Weights of a small GPT-style language model, trained from scratch on English Wikipedia.
Architecture: LayerNorm before each block, learned positions, no biases in attention or MLP, tied embeddings.
MLP neurons of a small language model. Each row is named by its layer, matrix (up: input weights) and neuron, and shows model dimensions 272-367. Each number is 500 + 40 x the weight over its row's rms, rounded and kept within 0 to 999. Numbers have three digits each.
After each neuron's rows, "fires in" lists the words (lower case) most often at its 100 highest values on Wikipedia text that the model never trained on.

L4.up1522:433516510601469461524462566511569527506528471556502509495537478442423497507503501457527492495560440506514396449476554553559471485591467517486501441489494480575520433549482629525553478483476514502508470564495504475482538511579510446520522515558424468504538522559431548538464526462453543560
fires in: "part", "as", "commerce"

L4.up765:502523470491482482541526498474458490460495492494414494554510482485470496601468422514509453421405502519483482413518535468530523549440457552481511581528510463555580512548593493531513513557467476449471519541542455508513495498468498524496506466436427488444472468471497546525491460489493415564
fires in: "time", "so", "death", "year"

L4.up1353:481478525436480500493511474400450515587466501549493449536473481527463469491501479469540527504528528527463477424476482531561521505567461481507425457488496490503510477478517479404493495510478594552523530534505471512391488520528505485478504547496482548492481455546498429460480477472558569542
fires in: "also", "later", "eventually", "finally"

L4.up1682:480534461487481484443489530469531462502521493491423578525527476456497508460505486517468455451559557548501447477529501430418480501627514535473488527488526546390516532462544539521506521477458439437518536481530529543535534526491503395528505572488535479488448486570500487527510420551515479422
fires in: "with"

L4.up968:466488508484452507409491566483491474489492502566489519522479496469396502486566525509519465543473579539453447446449544491521466483459517492521489500425454430463525413524530528567565541528468534481557542495491495472487388463538439478477530417531498508508503470576535522477510533498504541538
fires in: "not", "t", "never"

L6.up651:460550507538462473509521454445497539531443466579394490544480466537539485454530526492469497537559506496479431397467511522454468466546545521511501527495496409507532538618516487529495438550544459473536508473566505551468521475475516435520532481446503486503516530530553498519508501511440548523
fires in: "his", "the", "their", "its"

L4.up840:543500469484465508454480477537497441483497495482505546491562495562451525560556448500525484451484489508482454497526494547474518524570498516517499519538515495566465472513521441375471538528446577540566535476487462473514453524453517486503503472419422508515582457492478489552510474458461505523
fires in: "north", "south", "west", "united", "east"

L6.up152:468584441488427505539520414458520476463481496482446507586542473462588503579475500564553471483468484548444503482468505558547500572500529513519473539522556530444509381494511462489419521549509515497480545494527548478490476502437471492509534505511444485507501544524475482556509462518463530441
fires in: "to", "from", "the", "over"

L4.up114:509595459495459501523559512493463567493471476492504582436493476550481516493512556514458450431568499506479488443552481505494501514550494529504466442535471563474452486489476506439485582494541476477503530536408475520523529450546462425523529421545546527475469439411480445531454464464460533484
fires in: "there", "following", "above"

L6.up1226:435561428534500454522471474510516585512506443513454536479553474463485507539490511483486519534471545497477507449448468538403496473450449553433487445492517520489389465498521447457424534498456443563524545581542517593541519519428447443489534527488468535480451493520520456502485590418483489394
fires in: "to", "over", "at", "there", "in"

L7.up672:542513473522548395519506510515503522502467506535491561453525465555501488464506534502521444579467534536506501436548474542559473449542499489479488496529446406491468497544527465487508564568514508538509510481501426480542512568437482541509541521471500503571427491564504512579500437488530559477
fires in: "from", "called", "in", "into", "as"

L6.up1229:473551539438497527420485490413456480436491459461528539506499482568478519511571506483489510505480483538370476429541480535435512520441538519510485542458504566534435477454485449444528543493529483442516505500519576496514521502499523455534551507499495558436475534477492496525535464529475445474
fires in: "s", "the"

L4.up1519:503518456498470513454578539494508527573499449511392515567488475561510515555454562489503428503498487487488543485571459547453509427498546554505473487637514471450487456550501472496526457485541535444533565410402608477538501448462470490505499464481513488464497497538538541586503556523480464428
fires in: "which", "that", "each", "this"

L7.up159:501521516478547429551476586472526459513453494526526530486493458498435580494515535496462518532619522445439513473548495591491465493419501472572506480544519446541482420496503476476496517550526474445526526502492474413492506609571536459482514492504489506532453523518486467503505479498523542518
fires in: "as", "include", "including", "like", "included", "particularly"

L6.up348:472513532559437493503462521504525456496487501495513481478527481459505454520509442571469486415497500522498477455502428501511471517454515477469512564493482436477491486456521608493422511534420520541516565522563522450451415479453504487405508450559448512556504452489499539419481507514542448485
fires in: "is", "was", "not", "are", "most", "were"

L6.up538:509508495565519449506510490559519468550505459493405486446534496502504479527567523454490474480475466491462561507505444608521463527533423513538437478551515399568474477445569479462448544551555533385470483554486528561538483553462495494508537459450465541538495460478551515488517491425412471465
fires in: "it", "him", "them", "himself", "her", "much"

L4.up1753:491495540488499487520530483496497476527410507500533464524500480467461544475553537504511518464559494512464416507525480576507488491514550541534494517501468546457507533466464545536443504505452534504433472540456570472516535476552567443446518575524537507482496555495509417471485403519481488566
fires in: "had", "played", "made", "s", "his", "has"

L7.up1122:517535452533505473480478525542541558541512495543520562514567460448505539509422515494440446489464485565517437511493426469516433491451526526515528453437449502586493535440464431512542543508442512474507515542515450519492517497453424477523511497561476537506472472460516549550505469552505509492
fires in: "of", "a", "into", "designed", "as", "to"

L4.up1644:559477403482491478537447485577524567525447524509520552547590480501505489527555543551492529487563423463468410427482502456429487539469485566525493479503526512552489442484475512538448508475448442470550424496524470527498535562561533511543508569483534488483590527479478442510530475443524514456
fires in: "on", "high", "under", "anti"

L4.up1466:552516449590496444542525473521443557532509452491517549480464490482490483514520544431479458516546452538517532494562468517508423545446537536527493491561462422552546550520464469520577547494539601474487553521522508506495428462561465465454521474542463566525476531511491495456515481536487518512
fires in: "history", "information", "details", "art", "construction"

L7.up1252:458433485471473469531551488556494469501476486490429494522527472507475477438528453525542486494610490589409482554513436517514446502421534457529433471479535501456490501467502487425434522526527540505462513563500563458454508455478473541456529496502481544484466488441575592476521489512493547509
fires in: "to", "of", "had", "also", "s"

L6.up1333:463502613478521554569476497547504544486503496559517525589527473391451522514517482504499523441505560481409476512536541479511490525492525509579490517428577490521531442489507463503479547495498504454470447529459494519502528491528497481512520475494522576444606487541505473451501457397466504472
fires in: "for", "his", "has", "had", "made"

L4.up1281:423525441496455519465513445482504564549467477442474521508488478572476535481527498547442479518499484481488554457550501524499454519510554530392499516589536495473527495477542523516476547518528469464510556472460537457506424533513498523467494557505520550472504515538495532518461510504538468502
fires in: "one", "second", "third", "a"

L6.up180:449553492603511457535468613456563567535497498448519476501573463479513490481460526511447498542499513549485415539549463507490532435479474507528517486541480428569463415471437488461490589539488481514453470507570532464532548493496500437457536578443488482512594485462489509515520576434522508457
fires in: "in", "on", "to", "of", "called"

L6.up1008:563504517518469501555531615528481506586467471460469564525545477457433538476506520522508485521512548454444488515494482557449461515422565573521467386577566486419493462521519479520495567493498503518484579527453490496512507553450502508499522463497506508491496431520524473508534516439558491508
fires in: "and", "but", "for", "all"

L4.up746:531511544446486509573523470488552426507519487495446570534487486436472520527491496516498458408521556406484532524522473469493485475488504488528471525529569535484405429521523557501483531496476472552538508487498516410501519484451541454483510550551497532579519526509427477493531533473470501479
fires in: "song", "single", "track", "part", "half", "video"

L7.up150:503498521538416501484532502455497448573460504462394413531552461459456484526465434563503473532509519518343417476445582497493493511474502490567457465472475407584451550516593474590438503574514458404519456538552530503444520500564458538508510504505525481485523466531554511455519463540498471454
fires in: "the", "their", "its", "his"

L4.up1462:445523623490513485488486499470475509552521479576492493480529485500486517505471463476527451457521484519468490477446512488499469453507459502505499444438505479490461592479520467495452530507419463487498544611515464570458491471509468493489505551458463492523486434464547496539494540439623499499
fires in: "to"

L6.up874:448543550535493498467461442495510520528541451504508506495511483458521547493575573458454441510475412477508517544507544483522467547471482563475509429482577528478511479573549466539444562504471462461562529499466552511455461538458466541510505535505571546554533455529486512565475492524497468448
fires in: "one", "0", "000", "a", "10"

L7.up1547:432509528536529518581489482524418503520363444420459460504498445456456519544551497515431541460518496576373483493501527512491467539448496498546408481548535516479509472531438485499475537436466538543578511523538504415467425477457544490433557584504554447491513512485516492554503542473477452465
fires in: "1", "2", "19", "18", "10", "rank"

L6.up950:543449524469493457443521506538495494527464499509462494539525480523529500584516526500530477538490522523442482492498456543486490536490578557548434453525472556466428470506514542572566535496497505501527519489442530451504509544499573492465519499509570478513515447532512497542485471562568550567
fires in: "and", "which", "as", "but", "where"

L4.up1438:449492496541462544506476557469533491493428471486532510525488481581428420480487476402568491432484536489489444495491471526520485523452504498547445464506413493482568478431469543534449508531544572472534513557558453500439537564525569513457505589578474473489440584473466481432541380473559467512
fires in: "later", "then", "also", "again"

L6.up890:487460478502488450509507505532493496471460486520500525493527478492451519356499513500539491588488529534471556454441541542557454514462460495548451496476497513514462475463539501541477538483474479494548581474498433435528425532529523519435537505418529521522417356519490455505511529549585533522
fires in: "would", "was", "year", "may", "to", "is"

L7.up1671:557519562511487527545480584485458378538486466521459495499467468493440516464464388555510479502565516512422523430475459507495467468456536483515466382498513500515461462489513461460495478502474457530533537533505491516500496471436526475502498529432531475493520423437546476483505519506523463551
fires in: "would", "to", "may", "could"

L4.up1729:539504422476490476508511527485420527489492500510527543464518497530424503502504528499431425467596492507496504495542475538560517559450504532508506465505517429555507477516517459484530562500517567417480521451496437463463474559491519514501513483468479499539445430470477495585496545535514550552
fires in: "end", "example", "one", "history", "part"

L7.up609:488486481509528588416495541481581478625532520480511504486501460505485469548516459523562521464438449441428499577574511559478501478433452544489520484478528450459554453445479514509486486515524535455490509488551499496411547481522535423546498457531512489517542472435509513532502448459551497470
fires in: "of", "among", "the", "all"

L6.up333:450592520520458483410474532515487528450489481448433561479517476569486460515444535520545523480568471498451495512474514564486516507447540512553478449575459526519451511500526437434461566513514487519514537446504549465546532506488435492525524543574501484530432507494499487484484432468481496497
fires in: "that", "there", "same", "this", "following"

L7.up564:508447456509518524528434507423440483540525513534450573560474475575432428480499538465470467525511494507503411467532551529417483489533501516510395444462522494574541479571502469533476531540530501536522495469510487508444461479492492487442479524544416548492497464524491500544501493466558500499
fires in: "and", "well", "just", "even", "also"

L4.up1156:519548431533434466504552526522537487546489473577473516464516495605478526526532433491543461496503487504495499502528478454550470492516491530501468492546463434534451539507518542550527567476553595438528508476548503460457504543479431461513514476442511479463436447556539517506483533525500590486
fires in: "history", "census", "construction", "sales", "population"

L4.up1672:515496436499451504505504511489513436559518465502485462582505502463529442482474535465552503575494559442522503455510560531518497422430497451517515495543484523527462429494546465471481510503478533501513476511490483484517505493447444433520489532540499542558520492522476479549542536484504492430
fires in: "cd", "released", "billboard", "download", "digital", "single"

L7.up127:522579455546494517512451495557542584491489509523513506520490478480466507477503504535554516466513525527450489491532459496471518516472507484560441519535500422569515409428550480535453541467520531539533486536489473511509540483572495480474537487567464558524564473541502525455505508555534533483
fires in: "in", "was", "for", "made"

L4.up878:530508494589494485531457516496448469521542476538509459507432481478503492558524529556455450534494553413499508497508575523442493477580537504565503502499460437515515433529526458522483526534499503496486433436529498476545545504424458448506522499549462486544476492546485493440517545519456507413
fires in: "by", "for", "in", "over", "at", "the"

L6.up615:537510518514457439491537472477445437459473488485430540480505460483460509513486537527574425511566558541473473461482472530485493506577488468532445491567442512539516448615468424526368479502468529426510524471519503498454464506541478479483550497496428473436548458524556472583462476536481442511
fires in: "by"

L4.up756:462502536512481454543519473509434522512479484494412540530568472438521486505568503520450491448441484544437430479476429496516512548500485517515499533492562436484480534538458477548407501558458434532534435518487502529522474452558491533464507555454566531426471445496574476485447484459535424512
fires in: "as", "so", "too", "very"

L4.up23:474563516504499517556487600503516475517449479501506501535504500567462496463475436526485414494510473546446446565486483466485504480494521510499494500457507434400573462473502515532463540544408515539517519510565483485581480568507580490430501503529527475567500437503451529515526519504496510495
fires in: "and", "more"

L6.up918:518492461477517459449465566518487500475451502417413525541495477518501574519513468488499495558497493472497547444492463534523471500490542504536519494487485532488433371508485462415437547498505535483534556427597471540535503496466455447498528418523501537493468584466511541497495451498502493515
fires in: "of", "between", "around", "from", "about", "over"

L4.up1636:412547466515473467478486490430481495502474492480431533544496477524513502518484480555531491518486511503464546464472462459475465450494502533560464519467404421502546474461503432495399478576477521498559538485563516523487416506502480377502518556479559480416444512421547522499506545514490409488
fires in: "by", "manager", "composer", "with", "can"

L7.up1163:519544501526384496486509516489453447504547498540487513512521455524537560513466516465477461461574447454445421508537536503523451487514440506543519498538506497568501494461479469487464527480457498569490544508474469519432427566478500504396558588493474543525527475462531519529460503546449530548
fires in: "0", "to"

L7.up438:466481512496461494470521539516514499590464447459448430514517461457479513466580429501450515455516510514434538472497558502467437470443530505577519468511565480507481471591487480511485527498521442548487513482497525485455429482444476489514540448535491564558466443528537469450505575513529479542
fires in: "the", "his", "this", "s", "her", "its"

L6.up452:444500513498491510461542574511525496561446486568557532528501469466508518555538474526466534478476547501507393509537456488464530394460528488538533467406502457567513522501461593407469582498565483549508456467555446508432556504478457491535519493517473467513509481483489565532531527482513521472
fires in: "of", "the", "as", "by"

L4.up574:487551416500496498446533444522473497418483491484494590468557466413476562494492520520493498419538512544469490566532566512430477505498537559525448543447468463504482452491448459564459467417478438464538518494455480535504438474521465497518522554465566494391523461555469495478499477438479467434
fires in: "as", "when", "by", "with", "if", "without"

L7.up240:510492463518495466492456540481474520498497497493523570602565474514466433483524448594461497431470507530518472509488437448543533526537486468581455507462497531541443481492520494528498569496485468388487495480479465513442515456558541472523531538530552524511519455430530515465501496516527471490
fires in: "under", "as"

L4.up1494:475554475483486519500516554498586429534448469495444440490508477465449494453497447504599413479479537508427519516491527495444452524472491491510510594524523483452595552541539516575447492537443495560525628550451515510513458468461481501509493501558435460516438460466502509501512470538558439498
fires in: "first", "last", "only", "more"

L4.up1339:450518456479496493507537520436497526531456505502491459535452484471557496503491515558448484485407529538484513492427536511494519461377445470538525509510536499424509417548504536443514495519442540522470492499571580522551492480512535478541508486508451550510586590460471529454500536480467516469
fires in: "to", "of"

L6.up1003:483527533467507480489513485509461524484416501492423502536618469464525496533555550505439531481564534489490496410453529511451432502477562519544516444480539491543446537586479463531466501508496445516613556471473474504498491496480448516499514507486538569495503498488546469558487500454480536509
fires in: "the", "of"

L6.up517:484499516513454464501515459518476463443540461499492553507581465444520492487583493508504466480470443553483466515500460537481502519509541485495485431457522478557452507541494477493554494415480444513571474482442431450479495437494476500419517557536518494505509457580506505549558485481519404469
fires in: "as", "be"

L6.up864:483534590519492551431503533526569538533497484441444489458489462482500478510528451514460463590462464514454542466501476474486501413523452532492465471512439466545426463454499400449484517506474541463500586560454484470466490457421468420460495477504480495491483509474520544482489567466433397502
fires in: "an"

L6.up1414:453454501634443556483403547433560462467532481551545511492505477512483523492485468544548468481481476531538502500516439540538501545492496535522460501494482444501568393509439589573515524469471519563489497498499488430428393536576523498421519465536387492496504481518482510423493485488479517510
fires in: "not", "also", "is", "was", "championships"

L4.up945:534464511516474517547536468477525430487477505419450541538551474451487536551506524457475486528484519560470554525454474459586469516577480485471495466527485530514515467500471469504584510400499427575512617477495515461532557517425463456478496475463479529458488531553508527473489451524484470489
fires in: "years", "year", "season", "m", "period"

L7.up1096:522509462522482532509510478499487489459460475492492487494493474493521498484494490538510553506434468549489508487516452508486511567426529480554472502414448428495493481470541468580482462478485516522444497562532532504475519523450535486446542545542473484549465507571491535530474474424530522521
fires in: "was", "he", "and", "subsequently", "then", "being"

L7.up866:475524510540519511495407518555529578525533520440515518461572455429414522499541491559494491484526499450504448513465543482448479537416518579530524497534526477513463436439502501572462441501524437473519468481516472466475526508555527554467496510497540541510479475496443459507495500505531502463
fires in: "has", "for", "have", "had", "over", "are"

L4.up918:562513532486478488533438565426512483526452488570527541520470488565488432510474516518497454531481467441504507505554496539503488494547476454502474468397514522422385471508461504498572546495533429526510528498504562484538567536497473518514535538535484499576519522506589587528467431524515523405
fires in: "from", "place", "in", "held", "on", "located"

L4.up1051:565507494502461483454491575512432476585468490528522510566488501531496526536478508445517439459502444514475493512439448566477501470450510610554473496478557496512518476592441558514532525435490530459556514520548483525478528468561534443502520441583468455577503506455489479504479431560553485537
fires in: "all", "part"

L4.up866:536467557519484519506479477462528457470480516540498475504486496485394473500517482523579507457508453502471440474506518541534528558526480457537417509491473483560524466514473443599517505456489575471471506521560529470487527495613514513481492581519443503475440430470506423451488463431592537590
fires in: "also", "only", "often", "mostly", "usually"

L4.up960:518533524437483459456521577551522419566462479543529502517507498460499492430502544526461409501511526524482494504528434546531460507521436468475482492473523553500488459525518495542512497426461487540543583492479468474527543550471520468442487529513464496559425476591453467481488486512480464551
fires in: "all", "make", "list", "making"

L7.up1657:488496475552472446578509482528495436483482414532473515594497484574509522524481548529604536522511537537520451591414473505511539430517528488484475424464456448511539509478520413488476501581547481457543489463497477529481491512463522467541497432573418508504518467540519485471484490573514527486
fires in: "season", "year", "round", "team", "final", "summer"

L6.up345:479543516554507491461504562539504516492482475520442504490472478479468432474538427534542461517505487468326460435490545592480452496527438494517462394470509465477416471432440467439416483482473454421517513560515557572410495541460460490500530524455536546475524488482534522456530534468612486498
fires in: "to", "got"

L4.up1173:515474495497431468503500505533459498593490503459464618509565485508530494453473485460486451498450469476439470515431423474503511491448533565531467394538535379484552517546475415483471497548511587484525544430528519493457437454487483492524500483489480478505503505530560492462473513445475475542
fires in: "these", "their", "different", "many"

L7.up219:463599555541448515532496511505510412484491482477454521499553460519454408461513413497517498569494441461488501499504478550560548490475584436529488493512458464438457528519512407474452518572540514514522488455518571486545545486502522536531508495452566496462497521487508570424478494472543365510
fires in: "more", "no", "united", "every", "that", "s"

L6.up1788:427509494526443537492439492577551525449513457500433514491475478484514572567484533494530460435538480568476504513549466490513473525543483534495563509541532511490520470545517520536455515483530486533481555469518449537511444462478501510537531543506451490483485470473523507487481515506454442503
fires in: "10", "first", "100"

L4.up66:522492507486465496482516530462536519583469484519503558458544495560518507493573492490509459487432519492457390522537458486512484511513509485491484546556476474477443507481486500517518527489531479512535464547534398510465473470568465434508520467476419512482539552502541502497521508421505499566
fires in: "chinese", "english", "german", "spanish", "french", "greek"

L7.up951:468519520572506472519507552522494469470459460471497488483512480467489504484458446505486427528521408506433526446503501595543479478517499532530481496512444438464447461478397500426496534487414447470571468489479510539508485508523565499512556556476477508472529528530530497529537544560518500483
fires in: "be", "have", "can"

L7.up1311:489489464528523472421477527501437491504488506485470509412507472544521475486512505479470525490441487447483558501500539542476522506528503590466479497529464505579497486540499501518519499460577575461501491544490458476460515475546533461613503538491454501546486467506415480554518493434508570504
fires in: "to", "than", "helped", "as", "of", "newly"

L7.up939:479531520513479573476499554517557566521507445441468514482494460499492487454527430463514488551478459519440459471508405487461493484492537534462456431546456526532469465462523482455453516534493489520476611529476441471392491532445492462465532491495491491452509526535540489527459553492428434498
fires in: "an"

L6.up1305:518490469507430523474437541446467445501483473502458467519495466540518504499458473498504548537619527496459539522361574539471503491447602499468504474480570481530444496557509539528440548549466477494545513514472494529472582491528431492465490473502530551530529530525500487470486467562497514488
fires in: "the", "three", "two"

L4.up327:535505470541493496536418528541524562534509493501485512520517505478457567515581486534470505494495573503493474412488512581458489524478489593518540506498522513577469418548487556515512548463564450495531420495510495535560543492559515493477503490599515549538516465517511505457505401485523432460
fires in: "for", "once", "over", "under"

L7.up897:536516466502548522461530541472508455506446481475479525577576447590539557517561484425464525452470478493466550513523523417542503453423489524529418464464469514521544430521480469541496502467530481560534559460522473490424468524429521418475514509589480521461482555494499577524470502539498438464
fires in: "the", "his", "after", "s", "years"

L6.up330:524485509458441510475539523507565426530504473560465561447500471494437459486473491540499560514462472580486503461501413465450486422436552498449496488552533423500493518494488557464588525567501498470474551489523496401515512504511470472462512536497474480522436461451497566476492516500597498526
fires in: "as", "name", "series", "called", "named", "titled"

L4.up1283:516490581561457485556434480537528535530520501472420442464493478441484488524524551559530445539496567422518489501457553479535468468567519489490491525523549506459500452481581504508448500456516481444513501481448560502556538498466474451439509494532497490514483473534492466404514482554473443497
fires in: "for", "there"

L4.up233:501530493461477459505595484507486495561463501541489518506563475501536514532595519465488478538463556561486509450520451520496466478497536539522506513583500480512517541512560517540460533565520559597486501484515549437488457512417431507492520422459525570513494455544568577541488501478508556485
fires in: "of", "from"

L7.up549:488535544529440500539480630503520504457451454595531530492553472544449523535477515484501447534447461516482507450525531550490442518432494495513511552545451538507445467521535454467559519510452485419562470501532426504462537497481589511418547491482506605555394448474568537482515450534496507477
fires in: "first", "second", "later", "third"

L4.up705:572525467531455505452496479478479495527479490523504520514520493509482502544532467565477497385462497507470469510572392531386452500510539494501461538503562517535492490521481436472433491524408482566514541510493486551470474472448481483495530489438483507456523460542467456513458522489497433513
fires in: "south", "north", "united", "west", "bahadur", "east"

L6.up1730:475476513436519532500462540524540446507449487524448457560560482428428513510503551569554515561482530496477470491486552426496434474471509525501531531522502530456466525580464439508476509504508479512484621513553522496522531521421505531569469490469488546512493444561460552450467533531559531408
fires in: "years", "season", "of", "century", "m", "year"

L4.up1448:465590471483502484494496494547586617541492480496450516473550471498441505402499587534542476506486557508462443510503522459453500481587445520474424479498503508449541542467518500523395457485449456473543536527491514480494479488463493492484522549431431485523483528523529473505495477511505503564
fires in: "and", "a", "or", "had", "for", "was"

L4.up1706:495500463530471507557509595610539448436458457574506505513532478575462528479440534525588425507482519524478539485555505450476473489524559544497479533552367461511544491463558437446474479507548494470534415445492535571525496471462500544408522511477474602465503458525479513524474432457389494536
fires in: "first", "second", "third", "bronze"

L6.up1017:475580479510441503476515515569503497541527459507458530509562469452525545527579514437465495434550482497487422529531474496472458521455508550477514502483525474554522501445470502482519566484498495520555505473520472492445396550448459480456547552473524575545587481495440490503502540500436459507
fires in: "0", "01"

L6.up1704:532511508498492521457517546502520569516509469483463551552482469530466494482536475477565507518500516497421458484480390470465460480552549535502456468457486540526520504486513483478494517542472429518535638515478501427451407467424483443470528575514490505496525479574545465524506570477511411498
fires in: "an"

L7.up1082:481477581522511515578517528530499569457466548508521560525552474500431546481549451495519471511523523511471442497528446484510470544438488483557499426534435482438518415460488490507410524572449540495551579485536489462438514504474563471549539498481516486439428541446504508491512483528468465481
fires in: "has", "had", "having", "have"

L6.up199:496510608502530501513510513521495427566497478519420520518516481523503470507500401493490518512527508539458430520533546487491439501441511508500486434471548528484504542451452526528468545553451554518511519518509509431409482513500432480416542506468466557548559458538471537544532490486535582488
fires in: "of", "3", "1", "and", "2"

L4.up1778:551609497544490509469541559534577487538441477526536550504518480541499454504536549525425521493542493489435475459481509497488479496506479481558497505520500493445519518527519505551408496519437496529543510446468452484542488554476544443440520495544439526568525430546488417479477540461499433530
fires in: "united", "s"

L4.up1371:526526469467507484488540481464547444453420493524476496547474475454497482515507583561497516541465488493485497503544523535532471490457536446475488527518496499459483469462529555458514470506539494459546490495562515503530510443471533461518504527549494518514525518517485495519508546470501456466
fires in: "cd", "single", "album", "singles"

L4.up661:501483513571494474505456521466452429518493504578476516565543487558471502517488501543447433555476468547486488478473414534605472465469499560502430462524460448481492509453479489490469568496519533495476480496468545488457543508483539518444526510501523548513490471498453516613504506522595534529
fires in: "are", "is", "was"

L7.up1135:529537481552488461425516562481508487505493483469435503516571475506536494498459408475489483553517554476421485492466546582488492514519549554605436484515429462543450536474452469534563487518470461503476550531509509504486473526409557534411532521495525458537471453506466561508515496604529462498
fires in: "and", "but", "that", "then"

L4.up1562:559468401532461456576528546478542607506490483541490547514530482534377498452501640517530486443546438496521507487532537515475485527429511551479489528557526457505515469510515533469507471607539534451508496474464582537523552493535518509486519493504454495534431483526459538555470491519518530518
fires in: "one", "part", "age"

L4.up1150:514550459542478468517487549512525596506433521505526530542472490457370541426577452541452518428433511486483445463571415543482512547420514508509515449504431498421514500503467558513521619573460465445505464451524553490525506525490544379504500513583530514451470570443514474488539440508570506489
fires in: "under", "master", "head", "post"

L4.up1559:553554517537497468445568474524496479452499497523471507470494476552493511488517420478432457545521539489445544555502491507590531508508462478540481435498506566526501469515494566558556495421462534455556549477438452540456514488504521506477531489435535472530543484505516518499498493581488538534
fires in: "years", "year", "days", "months"

L4.up1030:576580530559443497482427555476587521526474498545511492459536481490432517475472503623510505502494479488488511513521498468491476403521511531481476580592482501449556533446545510549442461482470417472528464473502549496515584495558521486486514574520490483450461488476584509432475541487441459498
fires in: "was", "bronze", "total", "median", "had", "males"